From a checkpoint of a small transformer trained on Wikipedia.
Architecture: rotary positions, no biases in attention or MLP, untied embeddings, normalized queries and keys.
Training: a variant of Adam for these matrices, 834M tokens, 12763 steps.
MLP neurons of a small language model. Each row is named by its layer, matrix (gate and up: input weights; down: output weights) and neuron, and shows model dimensions 272-367. Each number is 500 + 50 x the weight over its row's rms, rounded and kept within 0 to 999. Numbers have three digits each. A neuron's up and down rows have the sign that makes its largest values positive.
A block is one neuron, or neurons of one layer that tend to fire together. After each block is what it responds to, as a language model described it from the Wikipedia text at the highest values.

L2.gate705:497468559518582542571443494474505559530520496470527501533519507507511494513532518537516471464409517641593586433529412523462494473504480530513506463492541503523538504401489459472477443561490484574441520504526426533528562478484475429482498473511651458527412487490598428517561421573529409586
L2.up705:432541482476522415482527529437486560476486474510468554420508443478492559523493452469522590544417496574572466473483371530461515509531487544554574499531533447441529444399431559481517462476389603537460412421551508522576525463520541422462500439484448469431432519539508419533451497520501525584
L2.down705:542539538441602469399505475424541555457463543511593485430507500428548477509527491494556518515474555536645483468525399570493470494559554486491541503423490535499443519329508500494453524441519506444461456521566468494473537443525446445487543479525411555534518515476558424466570443488475487471
Description: National/state/world scope words. Scope words naming a nation, state or world, often as word-piece endings: "national", "International" (N+ational, In+ternational), "United States", "World Series", "Nations"; also a few stray mid-word pieces such as "le" in "Elections".

L5.gate127:464460393439499501517458510451491498480572525448496532502554571528508519562492426500465497540484589450539538480486575486511499445583530448493576410469532564534446540486416482454476458466556451522479506459544514501539447529474536455486438537571569473533430517461485515479541489495594618575
L5.up127:459518458450453490449460489485528442546510431512516499540517494469419499519438567531454504504541411521448474425495531463519401480543417570409504415484410554512540579534529510453490439433520477490425417518526537476533490567475548488491571449448455490570632454557542534466489498417493541551
L5.down127:510558488588506391539461529570474559486419469466449472480494464536440557437475474459465468592479503548580496475514650462561483499603558548394501474543398522588503521511554529513473484543499461492442502475514453528485501527497563571512417508444461475436544558595524510519527440533478590479
L5.gate167:567453404584546589484499492489514406552495596364537475542403552445581411554475584413467542537512545556619536553429595472483481536551571517492453554434379551575422498506493406470485509517483464498413556545534490562515447492466437418448460484510455437543450522435587570409609522558565615513
L5.up167:456547549441510519528453520409533454516528523533568378558428464530488491522534509514573490528500466471492487520473614509456425507505508563497426461477466604534533576522422488481415514454571585509472482542441479510539496548471476534471506492539491467497571463519551448460469521572469432474
L5.down167:504554525523497516537577505499530462496468506532559472479514457434415417525501448459561482479453517562535486475590604364536505540493501438485494507509542557473462453539500468443415442400446492499478486586543492526419552473542458495610494517466431499505560469641519415456481584517584525533
L5.gate397:557456464576441527515476589375451531453557492438539452445432490416608523539436393439489573484471546490449582488546589562541490526623522497520508440549502579479514543560475532509460500559537498525554514495471522412583463503584478485426471504526533512500526511495559418480544451480566505467
L5.up397:537415487445462517538532531471482608536530449439571547443505590523480476596467457416489547462539591458485478408522467461503526438493579552451538500390400444496507454535485504513480562494465490493461513423528412485483510527481405501554572528572465422461494521479491370409537427520514471619
L5.down397:466543365516435502497473605494468567491491568441455494407468574483568498483545589505529533504463551541520558579520557462562488478514512496502570507492468585433492555419489564487488437588487503458451498514513504519489545483476656548481492508564548460424541599530599488579470508470474528562
L5.gate582:466492531477465434384449446472468467444499440523516549499416489497496547527519485436533444526543576566481510405384509506446471456537546503472497476494450643441570430463534487472410489391461500503508555479495597455518497558548508544479478555548637509502609571520484446375519413538481544503
L5.up582:421493519550518616491420612588439419497609507507481543482574580409460444562626438526432502446422501445458514511476455572409534454572555468571465557501480487491535528489514509599519554467588506587500471522564547484520422519583488552520538517619456550568517511483491479524565523452504501475
L5.down582:489480552461477472532449395566544481505475592506555527521517539609483629549528481392502509491511473465445516479401509474449520512482510535433455558506485522490495501516577494479497491407511494455546447466513465523432487463502541462567514470470578448551510588512557492547485456456484535464
Description: Given-name word endings. Final subword piece completing a split first name just before a surname, e.g. Alber-to, Margar-et, Beatric-e, also née and Reverend.

L2.gate846:500429482544512468490522541454494426564479423429572538488540541527507498469492527549524505543560566571604469478567487529490471520553463526467507504448509521522498472492526485524480530481407518484426577528493554448427514535458557486442459524486462438494524438508505398505480431498583460479
L2.up846:528511618487520481555466471485456463509549468526565465443514551389420516504479477456527518539418540490523442500494447521457463399498430572505528463522500493478495543509501464448479567531561469515490488508480508639502541560446525473438413454443499451541537513514503415490562543528515458456
L2.down846:513517465554482495546500485567532609446505507475515486522488406500558519438506522465435542383385524570485498407538430518528481589496435417523496435439472547476497623473462443520547458473458457656467515558523463468507482517523536495458416513551558376458495448496473484539524495431499606449
Description: Table cells and name fragments. Cells in wiki stats tables, such as dashes, pipes, minus signs and numbers, plus middle pieces of names after B or K (Breyer, Kappel).

L5.gate362:507477523523590472527461466458600480555489504540463466392515517427461527513614515453398562516468608508488413455568531484540496566463597558461543582477482435446478549453533565492478552469474472424507525487434461570493450525496583529428471495515428519431534503452467559489478536430531501587
L5.up362:536543430488470521489500459494419466475482470401353470446440528452523497518510525530517574491524474510547522418611653471382546504546422523567585484493436574551452445503513559495520452558512526515477484451539522469488478558453475459499436517494490465484373554526575416474451455482347465472
L5.down362:497527452515420543514552544527504459546511509420531507546457499501380497522422518431633552415545469546542413559518414568499438469533507433518521601499539437528571419459475468505403523465476572419449452545442491499536589486592501480458451523564467537538522495509586578403551488458435563487
L5.gate488:452412506586523495483440438434588440542493497490565431520604477530477550456475530442463468470459530517508439505500492604465446559542402521549432418436493387469395526538474518493355511367524480654504556462521583509500533600371419476535527520453482560493471417476540452510398489504519455574
L5.up488:362478474494554575546519448436516450570408445519566492524484501511469513574473516419412471494518579477594508542503562462521532523529459541419515430459534506497473577525543529515520454514575483516495538385466499623492514526508487508484479542583624453519533468539504519515422509400503503506
L5.down488:564484491477475624516534477491577427583476490377473449581418547504501389573538489504505538502481476462530476416457382435485507452480537466515496487545518571478452487493461539515520594504453446472537480461495489461515574488498633497488506418487565573576607553526537533443563470518619554500
L5.gate530:508561512496564497498509469447503343537493559451475533461456380464556671548499500409579533556475390482505478461465573549586481452498444514645632551485537455448474573492454483480449523467582426617484490505436463514483446504564507503489473550578439423495498407465460579484497519567385520417
L5.up530:513569454485517546513473498609480450475373577533580494530470537476369520355493458555471586534560579390453403505392440503550518352550523554490478463529485475401437559539524521501575535495532530525481428504584458530560510598573512483447504534483450479554563492508522469541549620445457444488
L5.down530:446499564446503442565496476451659461427483532460495418502570492511514485441505487454475502493501526435519451563528435515588474513543536544455468514568508517483510488519480464526451372529478451500567512475465506522450503545551514447493424524583528496462489549475461473499549558555550392544
L5.gate874:521487453469581519509529438518503456432534488471448449494503533447455517473435468508483522494478466552454517487495460477448534617464436549542485430367436477444540451400454496480514570573488559504482440462459540529505481515537501507525539421495446470477568385438480445428492530587506478496
L5.up874:588600586493461497478514479457586487527542551470492386456434498499515573410437425403524614421495518462501497591531499435544502428537459527440577423544534590415534447538474491512476551479502550515486535530455428491428484520488474526455480579483513522536533461540559581497429493542406477583
L5.down874:559502441508539600451471474603481458392499510532472382456463475490472519473467438478529400539452502524421513491433414474439508483564459551567519466522538505432558456522391527482486507564547607432507511454528476537470543487468453553503518406432583489471516411550497553549533527523493468533
Description: Music chart tables. Tokens inside music chart sections and tables, such as closing parentheses in chart names like (Billboard), pipe separators, and Ch-art; weaker on other wiki table cells.

L6.gate44:445533538460485443493467592454478508572471579487419458492632508543467538531558476457529430521413569537552491467483503438528471545562442602450448528517536530454522574434448459507439581477447493516428541490451483380535476498460565541430503464456616475480498480446525503488530510539571386522
L6.up44:624423546455494537486620564573487533554515555533469544495536435482594480543446503435541463503395511588532521542478556478451476544584439543460552442538459508593480526442474484547506463458534570442459454463466478458500413538469560489455501439479491543445508475465497480497563383556513433442
L6.down44:431529430545479584461542445507416467450465504538446419487498465599645519428496508410478523465445472478501409534487432529458553527475428487476596565551461490458482468435440522547399535464540500444537560406571498541509595514475611427525462413510401523570497447546438623374457487491510512435
L6.gate309:520523529443611545502475518502479485464574550514404481456469502436528590497520507459479530491487526529505485464491553577460507474440450452432562465456415418526495571453504523523461472451599469537500569431560477429456504540492513523519513563543489500402415482479447599452496492458539456485
L6.up309:543485559490449575615460453477542537503468535462472471519464463410560563505525520546527446531498526591609517508514581584422495450427483499543559468506469471474531515464505476488515441468587440436485534486537505463439542602549549527572495546486494445468408575614377488471446360485503431498
L6.down309:484455500515414539525428441518384407508489484699436490576477587551501492436555534467518621555495546546492488551494552492504560532500583466488462487565483375570491543488482541514516542479534408563507549548501567374437541498565527442462527562503446514454423507457436522467525479445548470499
L6.gate924:517541520477533544584462517473352573505472486437434537561484507413490517534545435477512502471490503544627560534473490509511486466566447523486509453558456439482482508418494541431496558511581464529491533416563530424359514535571505462493420506483542487534377454412485447535469510478571430499
L6.up924:545552512512518538443428529480491627493534486430517439533495516445430573519566487569530483460390536517482539477470435500463529482474498444487492521596538415421594442529457498596462583583546444438409444407483584431527515513647494480582475464469464509491418517508458527454458516536537510519
L6.down924:508442467467494474540501438486480452559510496641498448494502393571419558490497487524439509443442530510516535473580479490499554499472569540531626506452561585535505526473426527512534586487550530456488512484432534446564549504510560554440525481492399501483494429496539463502489450532555511483
L6.gate929:489517443505460491527477519481514540570532457504558447467462484448514494542445501446518492553491532586474611459492495532448469495562491436504440421562440460500467452526573500540530443584572457572494483497508445550485575644607503480573401608432553464423442510532440456490475518452546504518
L6.up929:520489466479417524458483438536477516467527461547471424488490484505455618519476515555452520576447593638512461447460502520506508523502492498555481476502498460514417492509475438520528440526660408449435574517590443505502573536536546457564494568460642448549452556519540420512528526504554523550
L6.down929:461543564512502552473488445496578555529454428510552486561470547527486507532569441510581521487487437485500507559508510396504579526411555587495489473526506531574495492470471460509476525508489479533572504551530487542486491461462500506509447505477538514438468428388621497503453584548486496503
Description: Mid-word continuation pieces. Word-piece or digit tokens that continue a word or number already begun, in foreign names, route numbers, ages and scores: Fé-l-ix, U-1-6, La 31.

L6.gate48:450432455551481525502464431458475569441502481565439544580469494466587566461457536490476482518541464499578458493565501461470519475543458492492514475578467393548489410497469440472509476523492486531488572598541532533423532585530533534519474543473514451458496441569508515508431566498552494517
L6.up48:491387516495519482487442619484440547555489513487540538491490452429604471565544451485569538424537576518380466504537549570515504516513416561528418451495488483526525420441424507480477486569541509524511557514538525538538558447506599493468441492501557562435617560564405473539454506486413560453
L6.down48:514500492494587533487450490500476502502474446518536475521556499463538594499527533508521533538568520464508475412499556451480468494490527528382471431464452457500542449476439507509533501519523508450440513559496564534472543557408571498526453524444570477394483457473505540492508412438360445615
L6.gate557:489501461498442423549464504441484509490582459534550512432467527460535394584450523547544468387440583434583531439458464538559539464504343463519439487408499493413582641446461490455484484520547494474561510534535429432449454440455474442479516429475528488517536475600487443462541545473492519480
L6.up557:416553558561524507556488533402460531488537449543475460528480441500420500507547463558552520517384525561533447542449524555474481526554511498547512516547535457544385520521531632513535566507605494468512458533494484447484518488531476411482464410477504579590517592520463461498519599504552540545
L6.down557:459405483417500569457536431402482512424497408437466473517518449454527505404597520499553493456520429514546426551446529521451500488437509606389477522459543567490502469543609426527420492523375475529444510494524512534507534581586399502487421438457515582505481483488416540454570503478418505572
L6.gate730:510569500561492517478503507563478460466440416451484460438438526468456531474500425494482587506498515520539525546538446468435616504600561500510458539492576572479459404456471495475525435560519560442564523629519527438585496468461503560498420444420467515452520446617499362512471528468564437609
L6.up730:462485523589541484493523551425537583536495524508506483516552591417510502543515503590488468500458529448452519410561475401495583454589438468632487492515543490424512546494513464468446577472417537549520547519526466498510440501395449403488422431444485488489470437546469536503469545565508524668
L6.down730:479473446589471533460528438542492523369502429477497539534530565515455464407476472483458590445487464477507534461441523582497469485513444431468477595422484424547492460447509489390408486503497384491469429547472409501528511551553463510489452487526487466457449410531510481499474502487405540484
L6.gate836:518492469425492449465508434536492414514535560494510447549521527519498560480463510509493485527481484486517427523480441449584515445575528507543430614473513550495345541539388441537454492506451584528462461537532521478515566537581465451506426481469600396526445465545500525502503580441497469478
L6.up836:481534537460446483507550527448477560377572577543477476532457502623478487500434391423571495545466518472602483474489459495550506395511525412452476548431513512495488440466489588471462525389486514520515525514466617511521459451444429611458573510449554505532505464513556496499415520504502555470
L6.down836:396525443580489495529525461449500495379451389551429493527466436514502461480482468473597523525525539521467492577437465535524460461465493507512468535577476466471374535547528463523582452508560488489524496581467421484570536465570468473481500388474484573511613360569585466415371455532476542551
Description: Hyphens, pipes, word fragments. Hyphens inside compound names and words (non-Romanian, market-oriented, Cohen-Le Foulon), pipe separators in sports and stats tables, and word-start or mid-word pieces such as S in Sebastián.

L5.gate247:533508438498473493507499575510544474534466500530519465482472560434448467532444501518370464572437550533522444441434425526537455526539419520525488416524493599393447557460500530471505503516511564564398522466528483572574545559524550470549551576523563431517522511519597386493517451489520524584
L5.up247:480523483385477471386459494529481456448474490525458490593508453455422386472524494519545473571537495439462509410456502467412472450508519514469458482505554464456474576466485586573515558514450584539468603534519502569483548499519540539530503497482483404584541462473430508495572417446504479539
L5.down247:378496588485499452424534392463380509466549583502469540475499491532577436490574469555684495512515490485527508552508644458454512572513575433470508506585562479502523473538462423538607519477471451482570574555456497527441526528491364488537511450475449515520484451389443520514421477531485585415
L5.gate323:564489421497533479598522490532555601510435551442531534562433506484520630457439423475482569566496547489564504423502397567444455434520473433590362409547493484430500533497583470445531476448459547525421570574492510447468471531520504427463580476459494492449493436478390469515435433523484460443
L5.up323:560500454557580489472571478470515574550511432498555444462406541480408420537574470424478574436546436529498477411506444546460495497467527421563467512578568409470486448478521454408514559535545508445561488607552496508531501529609556528517539603478512409430440533494487507483525554529555415514
L5.down323:621493420502486525536524508526470543427480476483534574528527441419484469466513432479495534536545488490480596523637491630435467451586493542496494509424510538429409550527542502512532548526474475520441503619533524447527458456461519472543436517443540464505578505542528493449522473547453514517
L5.gate579:467497470614487481505412527542539564590507470570582541421489567476494502459449423510443359596477645488505515492529494534579410542436431517570505443514504483505530506409506455523492492459538506540513562467475431469441471539492484484475465593429470516449474533486540445531448483480535359510
L5.up579:495486457471519523572402578506528452457527521514528526567510573433491523489486522513590529539385565507448490386472447498468475544502577519513460570555489516507402418484555491501529479520527487469466460483557470566478426509573463579562449586385599448489496500544429427539429451511486471553
L5.down579:525472540535479523550552534607489567588457525525528440441531490480566461526574566498545478509429521476500498494451541474474497500511588493552486422461479419483393457544504482569559488439486523551381534461584511478573535563464538415429481496402519501565488471570518493555517456482527540463
L5.gate755:543479447478501527601480523513448447539502476432645482424506460582534521608468483511553506484472615594591556429472543508508486549483532540629486548429438563443472494527494460506522494566634508516425455483601451435520499516556494504514422484485531501540464486509524516446456500519548445514
L5.up755:441396473352458553539562518545544445527467479428611444449505412502482564566460463492525631472388497543560549457440549558487472510521597580550442542419419596441537512555547502538559526504572556496407449470495539502475514505583566536464528446541449488525477547512488521476556565534535431563
L5.down755:401500541507498467418475413502512605476527539623379452559461442459463466466493445489413534561442451489378448590498397497485475478537571449444474463499530418510438480484455454467460517536364479472526490481460512556542475463497517464498491488439479540431509513444459446553523471454439486517
Description: Foreign-word fragments. Word-piece fragments inside non-English names, titles and phrases (Italian, Portuguese, Romanian, Finnish, Arabic), e.g. Vasco d-a Gama, Guald-o, Vlad-iv-ostok, plus some table pipes.

L2.gate135:538553462493562553493477511465648487496493535564496452466501456574361500600519563437513534499490500461542470536462553476478437498537400461530588522460466482538414499403532547545414542475495504531519488519527580530554514556509530535498491463585537503461497390391531453431539484472535507508
L2.up135:544485483542519499481482480458504545555428402506522528558424493501500549463502405500518455446460469420470562542471541455587439461511555457417533523472540463461573422462499411384467576462450458491500518606477502511416520500544415478526553543474491439493553512408327486526419444489506536514
L2.down135:525462457533553519468507507515472572482478458518559511502396413536479501518405474501545534512474510541451497551491494399612497548523497550518562463525470430559457421530514549476578508516562528501530508511521557484503418499466528512558497540505504467452496490482546479510419500448495591535
Description: Adverbs and auxiliaries in verb phrases. Adverb endings and auxiliary or linking words inside a verb phrase, e.g. -ly of usually/initially, be, been, also, not, then.

L6.gate30:469497501554484392419410476411518478500461543465559438473545550523503418430546553514408369574572546541504550506607548521589546468522415434562539582422463500575412488467488522544489449513498451488490642478569633419574520480620543435437545528475492533449491496495535512410463491469534472441
L6.up30:425503506525463516545537470520462460493479405528541482481556535542547414488556505507521386536483534512543482403415601548528446500495566617580578456481546520534582510455524439471410485469489501556451558464514512529570494537452434519453517525574536467509536434490598504493479517557493458542
L6.down30:530487459488509389507521495531510473504409491457488572590583596529550524477376518606378503512466482513495506561440527520470511542497560435513494499515505554491414479603471405572512517533481572496603514510465517530531547448603524446522597472482523502461534466531607525497459488448547500413
L6.gate258:541456373477573436640389557561493488529501603473546503529490500520503531552443546496355490417553569517500501503496474425485501458456407546490417481444507466460554583525546436487526452537597484513542552461615535460546474580533536428549446525492478476531505460519583532465500500537460529420
L6.up258:508474463581533521483521500430461438562590527459571481562444490546538435456376465442540493537478511490496483506469454525506515433482533403449511496497538536441513475596492545447449491469444538469580571511443533497557429503525497434455475486545510500561536453455492551495425442441444423440
L6.down258:448396510484567541458457562429530435480459543508436434438424512498416576433551521458459481530459473531480514506491555462465472551440493464541334473389399565464419462494573417605389542463459496493572477496556524486506463480453485564431525536504485487551598323504594518482579543588474546512
L6.gate430:476451419583475519500567439514577551567539527525467500489491472527445436465486427543522498489446491442482512481470482473554583542519487506568498387487587432500586461378441457435441469591538513425553468574460559450487486459594418393508485457517416463528462541440492516409422531500498528500
L6.up430:490520496564592539574533506478535598552485541466522446393527507575599488517491392484574435477506511479443470562466463525554547536546428529420511559433424444475539594501497452394521484493484468515498497476472511521473482463532454451525481486515493467524566457532552560478537547555486490564
L6.down430:548408541565606376516402535512486550425472482491478449471510464509425511524578435496544524554448517485419526540381440576455507456544523537505596507511458469479374566491590431442490420556549480482537496531543499559482475556404566509503453512526465545435490484498416460626516437636431464497
L6.gate640:500443510544543415428479508539438473501595536505521502494506414567479547550475459523438538519499489583499447459493538502564467504414463415519463452525486448476535531523510458643481483512441520550488487531512533466524486534492545502547410495530464440444475520497500511539393598531411526427
L6.up640:516468474507451479528420528571497484467501576514480503530442472409572463548515517499514519501523513562542426559629403557508467439474495472507545450482425538560455411579461561515470516489504527519520496458538523498452541540499420418572460554390455545531515482522546606510530489459556452481
L6.down640:515498573404545535444454463518592565480483424516521477503555525528530406512496474543457535499591600556526522469452397577486439484518424431431520537489477407450559416531483436508481419440601385409466506527487471464558493482528575417550433469463532533612591455481487462444628480472528492543
Description: Table pipes and fragments. Mostly the pipe opening a new row in music chart tables, plus loosely related word-initial fragments (Ch, ro, ep) and prepositions (in, into).

L5.gate59:547580482428501434543497521544465523477587444460396487454510554452526531565467509440473540533533505615469464482398569468508449443526502508553422402517512586469560501457489356495485598544528533564551538551546511502603532526461555530467553504428543498356455504511521496573425438507494514525
L5.up59:455375477516531539513552478565399534449531441580609529397455473538445484571524456433431448469484559489532514380491577556469543432482525557558482434525513431590514466514404474444505532456502475505530433556514408502491553496547508551423519496491553462480519418440423480528535515534424517493
L5.down59:450496578363469441463540528507510513566585501463450542559531489457505438545438401508547580507508410525463526564491464458430439534499512422472474545559364557449494552491561508503492514387499488498594505489498491583454546550476383484463481546479502503530455485506540459492517541409501498536
L5.gate267:545471527612374481525490468540462513503575531523485519452519628351506459514533484537447470467453450495462588503472472486502462532541516545502425528428526547423567516372397445406549558532433540545561462548492464526522569550542399506434506505525593496489443516445483568393429507429537476535
L5.up267:435487462478475567388458577541593456494544492435599571518514492583508553474540423415560509471432590462473530553478449482482514587496498504633351552481575397554454514476486561495467547543509522529464432529422388517436488431544498504418509477499482479522439586504470449523501470573463489560
L5.down267:473393504471456477540454546503515484533529516433522491613521564508510448490466533461599450430504483453468515530504492513398455439482475516530455422536461480527481565443457396557510496471484529599438382445549443500432542468478599455465424514453518459425454469455437411522468558475477512505
L5.gate377:585518496587452556467513546523583471591547451532560465500531460539475499506516433523477429530513539578474483522443474530655533516628526457574433530545455496514483416481442445600566520518398444484495360528495513559606486460530538402526532477504543566552438460418584475506498499483506562630
L5.up377:496518494499450579518494477510530446512434373554488429500525613439521501503462469547536561527381519562397462521480558592506557551443379536475500557390468642492502495447493580602480636470579503546445446501580378466597466415510448454489465439439571646423532463453494566504529454569539506549
L5.down377:528569536534492571461509558469561516494491492542567452502411503506601473515423478483589506419501470414433539550476526494511514481466515579503559484475434530459521502544445513603530382447547512415458478625580609571511577489432552468502518532515574607498504559566478528466453515516419538479
L5.gate900:520438471499467473463555525518508536509507479384530524527586456532420514462445464475500455577483468539546386495463501540469528404420435551527484568464504464510407541510538519490477541581449374435383482459462498520584522521605464531440526590523469432493466446514509450445501513468499427534
L5.up900:528393536525467472562520474424466490500481702491437504498525491541470440495493493482503515567491554470515450468598569560564545620444551537537497531594498426453497395479535447492508602548552482479418507512415570397495501557506541438473427571581564518522383494559437498583618524404482563550
L5.down900:465522536603491537554506516556451503394519520534471558463499570451542507383446494445540533451493493462476527502493438505477589546468460537475478508490530522440551552448544411531446465435502534590592453504513495475501504550462493493433447400553504549536459494674600550519405522456429548504
Description: Arabic Al- hyphen. Mostly the hyphen after Arabic article Al/al in names (Al-Zawraa, Al-Ghab, al-Yawar); also mid-word pieces in other names and compounds (Phil-ad-elphia, Aar-h-us).

L2.gate853:464475520467584446475449520522470563526475525440466523502458575471506462549505431509500470576522497534518521437455574468469537565598555499516526517533469554528453529506396523504443434554493577570467517536503508467493588433534496548560459509463528482435500443593495506472518514499546523413
L2.up853:446474470464492493570509506476536532528497518441436488442462458539539413380531384499471485567574477480523584518508534472507598585576518470467449489439516583506420526494483504556454400416554429527550425518398422530509470488520514540454424550552521528544476531448448543507527578541532581424
L2.down853:437485530459460516493393506539483519511577471498486384445432521554532439430560479441483498565516522493533494466441609471518514642512430483493500516505565552502478581566518515528520449471553484459495469517469417551451515476463547540499516480502407478488561588541514501382463469517535550433
Description: Personal name endings. Final word-piece completing a first name before a surname, in lists, tables and bios, such as Al-an, Lenn-y, Angel-a, Ste-ve.

L6.gate334:543486532476518559505464530508509639512476528472515428447467514408510502623420519413422492507485543513509509406476526554498454471569549483529425545494440510519428508474496460480529519493505473532471526518609475502547507567523552499535423539529578408513546540529462461472503484443525608516
L6.up334:522556496414418468460480476465582460507482446496430530478522491423386501481452475446460514507490539514622444493517527616489467548508536526486526478527406518527580611484476491589584497551587603468480602523684482589543402530553534480347458547541514412550525532537459545473570445504468523553
L6.down334:566467452501349464434431470560495423539508577452516447410561559474437476575514482454441567524510520446482497476480635582523466558496525496463541572432499496451568485478484464527417478518503529395432551451536524634572511418558503467517479552474525497579503565504515562543461466441462517600
L6.gate433:638532403581497563550496506598513559495515473540486412582492552499481500518469467529599463463412589522460521542403494440547470505523504491555517530477486510448483533532634543449567529511530453456459498530508435515527527554585579397544517539493531460502513497537439438420497465524526553524
L6.up433:440547492503505531488500444538485491420379528563501469492520547487417434564535468502482535487471503505488455536452433529395539460442629523512502411468551535520588467491493529453482454434576477542498443537565536493438499442407458592566567498469519418369490570531388383498477451524570560510
L6.down433:495516610446460545503508471518601472465474473531543613544508586485476513408484414477385503457528440475466586571483518424486525513512494520448438452501579554528580572549549418476484497405416546486469545569453492597448501440500499543560439531517439385453608504505507435475442544534505578474
L6.gate444:511470465475502619428386449523540486492557533512449494515491490516394483491552439410461405536575483406544521501410553434481496435614544462505580502461414584518489514442539479553500466465531488576551534681459500439494467589525482526552482600481470417502489527469413469442480480509540577540
L6.up444:501453479504513557464453572519463559476497379541526525462428526496436546553537360429502493548514525468541613457511546443461489546500462533475543553524374578544454523524528396484462504470569505478505446582488436493494494544502500602529385540542486495535549501425482445482520488486571588450
L6.down444:550484508485478566448437549553475463550548530440479496476413605500489506463494510455580441503521539539639558425420623456520511540546521483415560426483512521559537515552490467538489467498616549525555453523452531535453488508506547503565541550564447544513530584575458525468568529491442505471
L6.gate881:503518488565524484514471423466529467534425492548454416519508534440446482644510503564452457559522593500504511640555453470499407420554488405483579607489469510477509473529510533611313388488519487432457463594459477536534497470449569565568495520530576507412510460503453456442481531475491619441
L6.up881:517543479519524539508386492527461447387504466569397513445474546512438524488591460519476533494594492441527527492508540494438499478551586485470448518461473509417512489556545409495555515498542476378462513504523569441451566473553484551455541544537569507499504569533494466483507573516619498482
L6.down881:531581598381452532544481500540487509460444560529573508534533451499512439445559469441466453540580504603530466408477472505442486525454527401510559446514486533482514566508499445498489459481451483583501486643571496397405506543476478509453495510556540492451536485468459533445527531511528514511
Description: Person name word endings. Final subword piece of a split first name (or surname) just before another name follows, e.g. Alexand-re, Nicol-ae, Martí-ne-z, Beatric-e.